{"positions": "rope", "init_std_qkv": 0.0434, "warmup_steps": 200, "decay_shape": "linear", "dataset": "wikipedia_en"}
MLP neurons of a small language model. Each row is named by its layer, matrix (gate and up: input weights) and neuron, and shows model dimensions 0-127. Each number is 128 + 32 x the weight over its row's rms, rounded and kept within 0 to 255. Numbers have three digits each. A neuron's up and down rows have the sign that makes its largest values positive.
A block is one neuron, or neurons of one layer that tend to fire together. Before each block is what it responds to, as a language model described it from the Wikipedia text at the highest values.

Description: Word-final pieces completing a verb split across tokens, often speech or decision verbs in narratives, such as dec-ides, indic-ated, decl-aring.
L3.gate10:110113171130106118131083134151150074103109092130110128109162083093094169187101114163094179168140138182134082122135155099114185117126130087112120153154082161169174151086117121168133158165137089131131134091127155160143155065070117077157138119030205138131132097129116133149196134077153162157130088100059105171104162128122117147114126139132068131082077108149148110207120150145117131175136
L3.up10:135115100094123111166115117127162078185177096156160129081163086052153132143094110166099165150080097138156111118125217113072147072089069156157122119116113139136105105179196103103106121067119077153099127108120129100139099127073099098174138114074153140176119162131117150111150089123134119121091132137126168149104209170087131088148066120133136135123074156147136125127130151121141135112109
L3.gate67:114116160173127149076120178191130201123166094127103163108120109139098111126082123150162142143140122094135092123079115119092181075092195076117130160104116136146087130176116092142160153092096071144170116100103133178121116038208103113158147134087089137106129086183118105155123066101130156178111121088132170139124108120141142153161131157131088162093134131143088127173169138151111081063068
L3.up67:137110126069093127114164133123137143151062192125064099154098073144094091136192145121158177095134172139097141059120131091154162127061085159123086178093103132133059144124139102111098134111133066090087156123152146176187095095059171114121172103091094116133082165132132162127110105093107107137139125086099172133107152077140178148145059118093152132156122117079093125132112146159099111098136
L3.gate214:140132050126135116113125112120207115093131119130143144144128134089086103104100106111172145124109122101177096080196118127133126146074148134127133117132103130105114144136110160104181078159145121126151159117126100090108125052167099167094063115177069087103122098067091108128121121114128121121147125084116135148170139139123086135145125139168148147084165160151080134192069104139117056142066
L3.up214:116137086157124119126138119107153211105167205128098127096098102095076097097095119163158140115136155080119097090192132137168142164126108179142167080149117156138119088110119166089117114147140124110127158108135170128170121085154140121086109092154080145121127089077123128144101138150141120072151154098115130150139148127148142140132147099152132144112135115144071164141096120104083048182087
L3.gate227:134116096125121120174114152143150147096100122123092139192086173154065120116161080069100096121117125072103147134121111106142158171126112142162163115109147174140071116064112139151168120120130110203087111076137065098108109107078153157104166133110148172137075154124132141136136147092144120144139126152163143102131117146095131141109111083122106154123144096139079087147117089166154114126140
L3.up227:138086111182145134165136096199159189151145138081146116120146151142125137114110072146144082118094133171129080096145102134202128112152148107107175133154129057136177061145092123117185146169094141093092169036149169162119123126114174167145118121129108121073141207168127101089103082107143103117129136160125111128216136161109130137127158111127174152180114063195077141164172093100156103112126
L3.gate560:157142134115118147160127145144107137117123152069134095143076172157081156086165137060154121086116143091106167078098132097117191096118195100137235114097054088169130143120201066151106104139112056110150175114071150075190102158116098126136145112142143140055081085154126155151114122138159164140124157159130133173122086157173159170139123127066120125147140110156138134189137100100189211120111
L3.up560:115103057142114183059098158140153150090158203103117166137131138181114095120133131161110087138115173102151087114126170158110174083133152102173139091172149166165110120135137178137111139138127091103117094149172084136176183186165124141089114094132184089155096091113124101096139172112135122131137093152112146138096143088135194149112101112088122115119119109141094080059154164117109098117130
L3.gate563:207111146105105117141101129146106104102096130142062136134088087166115142166139140121150049144088089094114058123120123143159067104156168123123207115092144130134090125106074089116155168117073109137146131109169161060090107186137153161166139144134153114143151145099089181097137103099140091098124099131145147146150183150143120160204157091159085114091077076173128095117130065125129067176090
L3.up563:121158111083137174159224113194140134106167162137110124125176105130105080105117073158138107171112070135168116105148117104165157139190080128167060098137106103093104127104115121160078128178207125162169158130144100113123078108132124134099117140153134086100084156085113172094098120081109131075109158159169161155125130162085155195148083141090118102090144144102170103098125138132074109119136
L3.gate756:162092159123099123096113135121182101158122120098145072115141140095070120133167161101137074096153125165098124068031162133097090108134114182135143124140117111164188109095095092150138157152118117116126110155166138136076144105133176115120133121098151118210123130148118158127081119072086134147074096093145166130111089153116139156154104123135115093146162110188141068133197155165180079121114
L3.up756:146086107104160108105088103159188090088176068117116140189152085142102117114137110112142105107160086162063155105133222150133154149116108084173080131141111059109106159135154136133117136150087145173102146099086106114035114084152172131124100125161150115093092096125127187131155119137110109105161159071193148151118123146085119170119091139121107082081095105130162095165123104162112124092067
L3.gate836:141140110111125067147171038112173136096101114165133110161100117107062176175181079180101123146129147151122099132081119081077167147059180132123083142163108104165159155117099088104105123128098148141112099109133104059121126123115110068081121150103124033179123137116116163186120188132132111121125164148111158125113088101144086081149075083137128105141158167097128127156137089060052094180115
L3.up836:164102170141174076061139130126149125171042156178104141163157151121072167145162129093154135089149058118125125113148093120172201092104113090172112121149152124153096148161088124142113093159113146148173129149135092159151136151054148143178084053108095100079202123151056145149140132127077180157110128122150133178170145123056205128061195093145142104135120120162106049141057098128120165157124

Description: Verbs and participles heading a locating or circumstance phrase, mostly located, situated, based or is just before in/on/at plus a place or date.
L11.gate99:139169169121098190148134134092141140083108111136094120127090154130124179102095156126193139123107107121134108126102137136143138148056142119105117165117125122155106139082097144158149169132112128123154195129129155125129115180152146119126130158100139150053126168118123153116132147153128094117083150132085120129089159091073134118095079092170122100134173156063117115107109157088110109096136
L11.up99:167138136103135129132180110157156138138159119191127174132101136148132099115150133104136100146068088070149119013145105212127085116091120126128129133070095112188086077116126185159203125098143104118148125104179180108121169120147121140166078184100111113091097160134186121049135186154147108162100129143139049165080205149159107124141135100124129095078183133102208142092140060099077099167174
L11.gate764:146104112161086139149111124125077175140145096133086150164116086152135117153104101115140154125108131132147143112096127135186090127141093155114068121065131102064129153174114147128128052093161165151163103138118169164135000092106114173144163164150153091196132125086143151126132086101132131171164102114120189140189128103101183143105154150199127131195167133141135168130146111155090166087176
L11.up764:144115112128131171122144132116072135159117130138062127141073079141123183125092142131063131117178082148155114128132147159205099098084078169056134104150076231062143081168064129086128108160130130137078118148114215074128094113078139160154150072133119117166119090114135137131142195153081127092159146172104127089124162076147122146158120083211126110156132165078071106080163058119150155119153
L11.gate941:138210156155098176160143139138144161127167117170148106153154146095131128068053131157211113190131128143127101101149127073093136102131067073165101150113107150165122192102098095129136156128092072060094122128174096129077118043105087128186169083208175118147110086115126172122189139118106110193103152117127122110180121181134095150115128122160139078141130175083196151104117125126141110074056
L11.up941:152155092112118139136148128156153116158169138126104102139125124102137143135153158167101149075126100089095120092114120124099073089157124149162127112112134175106159127109093151144156149157135151175127103089100162174160133116116158109126146130230182143072084126034105109063063176151091160106144184137162162138128111083122112096120144157077146146115165145087174105136174077156119094133127
L11.gate1211:128130112151134162119140068073147083127089109185151127159079090159128123093126067135117153152139146071153116195165153134105142141062100108093087137114140115138125121115073129186186177076148215140161094104164086174104160138142144046111099131135118096093086133163138211109156123156104112113134120129119137130169142121090179155112156137138132136157074180086181107102139123162127081176164
L11.up1211:079120104143134164080057113107113131153135182080149124151107122153097120138095160133101142133137111107089201106145102144114161099138102198131157121069169169111097114106122143116169101142092140125096111143166140096089072088097146131173158127150149117070184111117114132150150085105190095122175152144124138199171159125068116106143123113108123070112123136103116190128095137123126058093138
L11.gate1311:129136162126142133132120137141123166129155125124140171188081153164094120159075175135153115170120100131115119131102195175086103064156097133132145183116100142115106128116096146105170073153190159146126145099129098088111179147135128052100139134137141178167085129142142162157115132055161143139159159121136145172139083172064140176106133111150154130124061138109105168118100113117141144069089
L11.up1311:158101090182137129168124152103122130080187178101143117131051159149087138140109093137141155147158148095045152162088141122103138076063149148121094152149097160161124057139101127121127103143149107164160171070199144117137124134119145140170117175105098175114100165132122143118155172131142100111163129113108163115176100156142059154153132088108147095126045162158113147114109172146144119104130
L11.gate1342:138117145175139188134080128191138125175106128150113111178109103152100139091144107136154098141107207158097079096079092082110144146113165102112155153101156109153111120136110093176111161084111113087109153149125117156060192101097139178149168123134157165123089171111166155136188163108142118049156094153150140084112140082158167088107150085112102132130094166089092112083093162089083164093063
L11.up1342:060138111110124113163122164039116119137140178123170142132105103077140148084179141090204122137107102099108106119112123138147125120106166105072074111130161044109096116147117115123102121161070181109110093093124182115091123157193110123100090132151067101072171173119130101167136152177152106137137138147107144062109171047170124142111180109101139147093130114164107157122201063141144068117122
L11.gate1377:139116117168093083100087066142139163199138146103103073093151142103118099107209115086106020107096128118150105127115106144109144123100119156172110140148123092155081206146146128125144146161091017096089122106107155105098172163117133094056149146034170145193087130154130150102127122081118144124106124097126172162151174137122151138149106103142142106149108106146142105107167162114111089131129
L11.up1377:110135121130122172153143117129147214111101163091123127135062133123172164118121153121090067150142176087148135039114137153092087100113179218066126182135113109141117171127138095121140102079137074138105149086145092096185106125143133118121176146140133145114108136116150127098086139058094096088135082138147127143108205088119170094156112141163126109139113121157123075094137177091197141147191
L11.gate1513:135152113104142133171170124153094137108164128092150086216076107205142085163138142139159085064071116042104140109138143131116131125146164112177113150102116073107133061101124160155101111158122172139086142116119106093131183177073147103125099099176147097104086132125137169155097119106111108169160177150124169133141119128125131129134109132129120129095099166077160149084169155136099187132131
L11.up1513:184149095109086136192177122154149115158146147126201054153129087087150109136100113135114099078157126114118153117085122124141097133080083137128144101140090152136147105152106100153177159137119173126112151133135171134160173091095180083161114095145180131071125140084123117099152147108122147067145175178117152165055117113105170157147117146094099101124093112146139120109100180140104133079137

Description: Main verbs, mostly is/was/are, right after a subject noun phrase, before its value or description: "The motto is", "the asking price was", "the legs are".
L11.gate565:157108147197104042140153118140087064077170110119150094138090144158089180103135141078090094105106173202157138136127124079123103126091107157107137111130162122116091093173176134125147127143174109211143174159078155118128095127154094117147159097106184108089066154131131179126086197144139153139135114157056126116079103168126105133148176132122107123125066139209131083088099119215124133123083
L11.up565:157146108165155044088135132116095152082142109114171084147182101143125122148151095108112079166088124164155116174113156094120162116141149150161144169144144159128105119144136136144131153157161159179189114131077119122111157153207165147071103078143113079132116118116122102146144173087152190133060113133084166167086149116143076126152152114166089124129046121125078139119140142149119083110101
L11.gate678:135110126131111119184077106074152071088088126102124177144193099140119130111130129131199160194070109139148138094107132147126150141130109110156156108145126124138113143121151116110207138124112193131208121157113098137108161140127104112071163141139112106125072135186132168100109147173149176101133122112146107140190171100118102094142121097130095121115051092165085163120093157109124119186139
L11.up678:174107157111153137111074150149194139102135142136128183099219150116116159118159121123119128130062077081153127108124109107175124142159106149162146127068131113110143110102100149144112100160158157116150129091132187086104112154152124068130095088143192154173087104052129210122166116139103127131114120107164143124150147097110079104095148181103098136106139090102098141173144100144104132145101
L11.gate1041:167110119139179183163143163116137075096116136153135160098111053133155154136109083141153085088110118115133133074105170146184146151122097188166083093130096150166078158092170162172096101136125100097202126179161125121121126099143110131040128160125194171109119072099137167082168120135167147144154160118043107175114117079105121137140130139171101096107116187154121154096106128088218126083113
L11.up1041:165150103167152154127066094082137150169112138075099159143165085057155133138197135130129174181129125142108176117123137117146172140106099151148079130091112136124112166064105127113158127132144135127131129133085097130132155152121053180167104078098152090061142131114083185158106116121077171149170106152177171146173132150106111179163110142113142070198104087128141114147114037091157109116200
L11.gate1220:130117086128116055111131095105093141094111145184090102100121069074146135102098120122162121206091181129174094071108097096183123159120123121127108160148098171098143172125140114171108154128139123143119098167099105070149178190190095129086126163140174092126097142087138207117113158091118128143113149153137125101158093114146121155125146127136137135094090149149129131110153118135181078100079
L11.up1220:157116089136125117103087152069145125148167095105080095175088096130134115133172153122179122092109180189116079125121190127137083105068149166144091132102103128110135153107108209150255087110137112150086143159099119155144125114198169102093108176139157170137074110158125123114050109067126164103155155170169092122064143144094055107096115114169085112105126116162153128168126144208098097169140
L11.gate1247:213131131111113112096125156127100109133192113121124074145096079164145134090109169121162104134150122125142102123133136118123128159063144161109209172120166083177108117192092165118092128132108082163175116140176133152120149106107077088101112112147146135130123105169125157049111171180166173125166101104103179109146122110144139137141149112117188155162142115161120156112096127153094171139134
L11.up1247:150144106188119117151104071139180028101187156141142190118148176107082113151153175133113138125074071167161118127160168133132097171121124109128183106178147193120100137136148118102115103139099127187183146114122168110122082139127097157154112094108173072176152153109104191151072115137108115091147090086157088161122110076136059057152112089119128088147095090101140103080126142121115122126161
L11.gate1281:082098097147125129128147153107201110146139151123147186088151106173112092147099110109138098164034175133175107079122112157079134106067094160162133091168128129158177127186099135110120118141140147181169117116131155129133129110120181135125117133162104129104150171093135126138169161159142074127125088114112110121069146127135144196152097122196128125134180198144111112126114180150135107136146
L11.up1281:118139154121063141127127145165130093086168124188098153115125093113138167149135155121190096148098152107131068086139167109083154125173136111167109152189136095169164155114085161140114074115105159117095116141139164127108142154094136145165156093107184143091128137140138150124053165137174141138128109148183161111175213093179132120172153090151124116129132153096107153160124203104132133137114
L11.gate1391:114174125077098112180170132130211141107120077133146130055067163149145152061103098042130165124140093170130131125127175085151179089137148099197136141138122153146128174157134137139135148122137138153106111122117138129045173076115135073195143091056182112110100141199186127096136129100156087166076086111097141166153114077135120154128191165118188116140102135131093127116186108146134143168116
L11.up1391:114155116092137076133122064167191177159109192160148125131120172093099153089153154100102177079137113124058113118127186113096121125084152097126104166157088097161144123045150088115097147117176101121111087111133099070133099172139147076136100151111189112121163177085117139110160142161107090091167125150152123147049174106110159129124132088114154096115141102104130081105106112158042142122068
L11.gate1509:099159150117139165122082130141118075088087110165177114173079113136166182143099107106108113154163123123145109162169119122157201109073127166113104116068129065160131159101101155130146155130055142119056084167130121127041146104086107069140181102140134141111154198082131125115185161126126144057131141150148121079140126054153099128047158155136101125165123100177107039095096147066112110090091
L11.up1509:197105128123119092135073143140214151161110139101177115098133146093125106138115105130101113119136108085108065150110127152104131108065133123117122147117121085190132173064107124113139151092044173102133101178153103152142098130152129105132157091067133102151125132097144068168114124141117088205074144097109127072105161163106151107086191155186127107107170136086057150172114129145141089157078

Description: Fires on the token right after a multi-digit number, mostly in Wikipedia tables and stat lists: thousands commas (65,269), column pipes, + signs, or a trailing digit.
L5.gate181:142094087129107131141119143157134083132144107079139156037135152170206174067096138114164140188151117152138160174079135103137141111149100139108133134154128120158116067082088091118129160171124199117197111079132091173103183076190104162102107093102127110108113142118143127138109096135127125127085154170132124149141111118134105145055160167102120183087151117089132168171154138109143140181124
L5.up181:151114118163111132115044117147102162103135121133076083078140130151106053131087141077136103110136152170193161112123109112170075155060109120136059125173052117207196101083097155106116127110099038178121140171133097204108127141124158188144124084155133190170087125137108171109141127139148132160136105127080157123084148124160164120166116129145102134077150145117116098118151164140174093141133

Description: Word-final pieces of verbs about moving or being placed (relocated, moved, traveled, runs, located, emigrate), plus infobox field names like Area code, Postal code, Family.
L3.gate329:121094114125137124154138166125146105216124165148078137138116037144162088162073142137100161138161164163204107100025153161221144118120099148126117157127111119097101099105099090131120117112157136107200058091126127075120094152180139108080144158061168091173167127054119060102151080148141075132144123143061159176123066087053159136113146165114157154114113120170193087138190153135154124128109
L3.up329:160070119143206133155215159115131084208166129166132076138175132139156111176059166116151158139102162149148104097106151156148124148104139115152090123110103160114133077129084101128080095122111144063163124128113135101168115145175179134131135173110193132130207148158081076056136090148098084117137121107070158156140079048086147084194049145095136175105105145128129117124181121159171160106155
L3.gate511:171119112112173093172175146057147086130148146100119067146134161108092152160100121144149073142124076164139174089189086163172097109062095128103119139147129076127107143107128112144164164059158119108137088066129140163157122133109078163137136147135153067073136180124159145085105122140151143154133128067146114115100127101041115086131092113073138130082108174123134127144119161089118172124156
L3.up511:131142101205127158134133121099145135103122153057165083154145150099127130127149137160152128117097181122138128122178035171111157097120160205142080100146115032110087186195106088159201105106163072155180113080175124139132116111128131191181147126166110090107154150119174138078171131132092116135123095092169087044122136130102112098110106122123148094113163143136130104138090144173159111137082
L3.gate582:142141108147079135138130126138105184185133159078154146132116092103157107165157189097170098099066109099107162112151139129138158094150097130080104119152174126148125156143089081127177168120148087136087169143112125141132118109132107111118141112114071103140107173142085119145141123087149063154078151137184149124114106116097130112170111106111153120122119087149161144117115174167190105148150
L3.up582:151128095105088150122116118058149143154091160082144073122122114087141156156111120163179076075099125138099114113128090100121123101092137143080090108161163063158097118157082095154149107173159119136084167128099063146102116128071108109114145149135156076099107104127110140160167141142089081149118159172167109126108119135121143073136150082080161157097126201158127148115136128115123121166155
L3.gate912:106093084187147105149149165145045135092148158194138113070075150157154146106107111137155107130173108143067128138111125122092139143077107105067123108170169173111180110144127127148091118161110138097145105097098148137168117184106180141119115144101064132108183142113125148115107041122136111143121142098188108136127125068132110131108110077144106126112045114081107170051174153116115058125134
L3.up912:039168133119089079137142097114083151105162152167123062120063146168155118131168148104125153123132106156107182165142151071047157114146133161082108141109109155087180128163099137105112110131133130197144146155123162178076174160099149124096126133139130149135155116152117124062082101176052142145145136122117162128164133098208107123085053114159154116120146133069169068092170121186182112167106
L3.gate963:078169105077124162143135218116160101107143119205141084107147175156116134110127155134150137136142064093106117128173083197174154109108171117133152115137141143117112070183091151147101124118118131077134089123121098078104109199121082184125175152073100074071085129163094074145172136075148111116169091172142091044131129125099133201122186131078137157199105118131080121134082142119153168167138
L3.up963:141180125132095145117126167129094122153127125114145137171159102146131106157182131083114115119187138145123191123119128092127104160123120121113102093126119071105149108145154094084164179114126114148127122214078143137088087153125140136155039167179100092222123133089097085106077123156098124073109184090156057156198109145131126093166108074120146098174193133158137105154138105178089123136117
L3.gate1069:173137131106132135160141145040133116147180120155065150174144109101182113119187165114126132100110153141110141058121104217108065131159127149125065105140199127119161156125125169143114175126159078144104111142113130148140124158093116066131144130131088109144168104113095149105128164157073124171083129086151077146161121112137107094092162138146100088142116112136118139100211197119116144182175
L3.up1069:168150098106112121155168177114100097108133083132033174185128132154080127168136195141120144057140104135092188141114136091123148104131172098120145088134169080171104154160090137151151127105119127191181143134107195108131154101082145136133132124132096079086158136087094116150193113062183118184159129133146148094165107132134131135122135131172062103119126144095120124104171120152132126154150
L3.gate1179:179134133111117061173135171161081117116122102050162124166095147096118100145114146155207152119106090162140160112050128149171162133078094186113143134155134089128108108105087113040164115154160091118153119081159167093130082160114169103095140122116147075161086165124131099196129113151102154177139121233113039150114126086140134088099166154098153162130141166118166128117086123100123123151120
L3.up1179:138165147135102102177083144071095119177122142138148109167108136136105102117131146168174124075135114129190096130148179197129103081132105175162160043128125109086142159179131119122170114141156073110133088081063139056136129051136136151115096184142165148098159085111143124111102159085114165050130077160202105103186163159067129139110139132135156098138049111168095097091089086104160103207091
L3.gate1480:114071142139204165093116188106108123140146141174132098137103112181138131127108207121130101153142131126086119149134092178077155085081113148061130153092092077096123164148121119214122137145154074141158100187093127128137111101110123174102090225039108096120101114116106144137154138105149153142119141152133151112090143108072144116165167133072115054075190124151110111094155065067127137103130
L3.up1480:157138147118138117152133105140141208125128188058175143185137146168126116109128120126142110125113107169143117110144096157109104140092095127055107098127163123162099150139137120158134114148122082132141161120098138153150103154089126134161130092147153042171159177114089133157140135165161121138090098171121120149108060140102130160144148071112104105111135121108118090130155112077119165136137

Description: Mostly inner or final pieces of split words (Wednes-day, der-eg-ulation, Cens-us, pass-es), often near == headings, plus stray function words like just, from, also.
L5.gate794:150121135152155145148120133170175092144138122149151116099114072064109143141192128055167101115117118091119106162142134156144165177106155165164169136151130143135089078112119146097120135160129102091143176117113106091058170074104108149122135157151109074110124143094089159117141160172124156122109140100073156076101131102135108086133129151079171065180181119171202115101142121118111087174164
L5.up794:169088120143098155080181109092132123128130079135173103133111120072180133164132126166123164120168138149145067124166161146142128124127046111091124178088154165141105081089134176151123152143165135144196152079158107168124152096120114106116154138111111130130132116131084162155105159089126086143135186044075099127178116153093163087138167096117105149115072017146093163141128147089137093132116

Description: Column separators, parentheses or hyphens just before an expected number in sports and medal tables (e.g. the total or goals-against column), plus "aged" before an age.
L11.gate353:117134145168164089127110164144139124108126102110106122112158108138137092118204109133095122114095177137132129144128095093210142171095100100117091157128131061128120163124179125105104071151152081117117169146096125069118099113145085137115160164209130115114128123146081122151156123080081063199151086121126133128164108072138146146114105206075090153130088083084126179103129137134126105103154
L11.up353:120063070090096173152188112116096191124152165091130103049120117129145114143116147079113102146111152124129149114086151166159112139130091142152046144071145125099139177180137197068094105134089139126146145200125120081097083111131165130085069111147163188122144147239150131128070136099090136148162157176119163126101153110174146116127115130152166136125083144060130089153089132118131136116179
L11.gate824:147094158119129069104097134147079135129118207120149088118088101116100146103153078107146088105096196134132129131105102146129122194150093112128146099125095118138160102141159155119086060075121065150111123129128066061125132139132092137082146107142126123122103086099173091142132142067144178150096123113123113113119065154159129102117113175173159109119152080138139124154188124082144112126053
L11.up824:089130100092132090136134120084116128136132110109179126122151188172176204123123119061157063163119191131147183160138083123101123184127115143178115112157125102117162128166115161134140121129121081161106069152146127104125132070161116093073099188127197119070146116183114139108136050087170088114146158044093120183112079154125123178136142117117120187116140094158137156106167099132161127117127
L11.gate845:094141116098179099151135107126072127168105107110118087097110167111144143141119172159132098123076130145166137099095119212087113185112093121124118141178099162187138127147107061092130151154151169164128120143109095097193096135091080130204091191140216173122081129124100143124156134123085115080091110128127131146180137165111133129090117090155100080099172053116126150151100168149068125113114
L11.up845:121121113148128101131133057157162109130082141127081100130103094109108113135203144143171152158178172112096165096118138139173142113136078130113173121106150145125105098136151112130166095115045154138134117119110146171134075104146194093110088115149117056135095168181121106180227182110152105184073131162055183114058133118173058095109093120168145124143131133110140152113110198124147153076155
L11.gate1258:142103135146187139103146126127093115117128136054100063106119126150074114092138140119095123135170158131094121122116130094136076126118096123158140134100118146081118101147143125127098114077129079154139095108111140147148155118127135125080118107173108119142136122118121118132143156089109087139189153138136143129185166125139126118107146109158105163096127086149062100152143109183061115096147
L11.up1258:195070137081174068101140100075084092100120114112132138103128162169091127101205087112163093183100146075160119152084097106121126132168119162141105154153113123129079099127122134125149190119136083133165092141075134170137121110113119149115146138165151119112171119142104118114125169111148109105141079137146154154096175164144152135215191126084164186181148141111112168153143114095191143150149
L11.gate1341:153123117094140181117061129130084142096090152131082099105157137148105132071116085128115164151193191168139147087134112130132178144130113140124108176167158142166120131107147150154097156104135115147127115148083125129088053139187169123152137172142104120112114076120100164050119098203173124132102138100122123115128074159117101162122121100136127152147142177113110135162136169123165195118104
L11.up1341:120132055177154096140156135157151117130141173100140121110121096077145086048149129192091122127112103183076086156106120108155138130064082108178102157067141112123160119064112159156186192108124125112137113116106113141075087097118115151142152151135112135186095182088141113182191125135144161126168167137189128115239035084185174132133154142125148122084076090156120087103193098176123201134153
L11.gate1411:139148162136072152125106209151131137185106146122107139092133113110160130079139129151196132148128138239151124124101124167151150176124101079134124141143134142143159136096130140139102153059103152112130086140203141120132052103122075097104197154139092171169126097143162079100146137099094102074180142096113140120203118100104159127141125171114154119098179090120102151146129152160175092135124
L11.up1411:143117130133152138102120161166085136055152152149039186143112196104160119129110153074129087113109087141210108123110172145137122095135073154120139143076126151185113159160166128173135181188116109134137161065083092215197131090105104147091125157107059186148163144086092139140113095112089102089118123078150145137135122183102142099148097151123178116085095086075140100175095122112124142127121
L11.gate1454:070132158102037118088137116182091186112131133111119026109128115118119145139158192131143096120181137181125102095062190083175088148139128132134078192152151139146165122133119117122146164144082127134124177174113117177122132137133070095108087167091151167118102113153130140166143096135097087143174053179082173127169170133104111140147153078064143133138105143107135130101128154161097144071137
L11.up1454:104120107157129106110127164114077166144144112074157154155118115133139097171106085099092112100123107157134095101067136118157173159142142056177139199107110089127171130073098124157094111088181170141112203143136136103145125132137127143172166122096188133139079153100161174216082076083154175126150134086145133114108136104119122190144171193094088101139135159190114146123080169131120079074102
L11.gate1515:102157112123130136103098118071157172106157122147198131084092110200093072141178215139164143151130066181126090119065134138106113143150169090101131126178143139194133140124070126125112147108133138144136129073146098175182169121149128129101173108140150127113126078068109164104137151126136143123094124127125130099129150095121099098121137145160110126141118182090154145074067121063099150103133
L11.up1515:090156170143125083139102126095084136160113150133099158114159160089094137105130199186152118163097160121163160160147109108156095180172119093101121119071107155082084101090084157107111103221163112092127130170138072112195133142163140162123109103164120140095098139055146118087141139097153131132096069149138075128178127111164119159133063138150124136139158155113157067091064181109158101168129

Description: Forms of "be" (was, is, were, are) right after a subject pronoun like This, It, they, and the "=" signs closing wiki section headings such as ==History==.
L5.gate602:078140069150115124143100082173154083132156143079120078104029089147114150105171082146133042153101087174116071083118152093157111097145154183155148094136110135103116155072137169103145108072117118121133060163142121096157162132149122073108092109114219110130140157085130122141124077159118154119198104105085143149111117111156084090110123107144119118135100158096156067147124119114102146095104
L5.up602:131163106154141166087096143100189133144118185068075089071047076089074140105077086139128105128086152153171121118119105125167152169122157154120089117123111123106164169132145135076145095116132133122179116105164096117202158094083095134135119118169130115106160127117095133091135090191120069147159079147098164125070137066173115127103119128116140093113105169109152113171076098121151135155064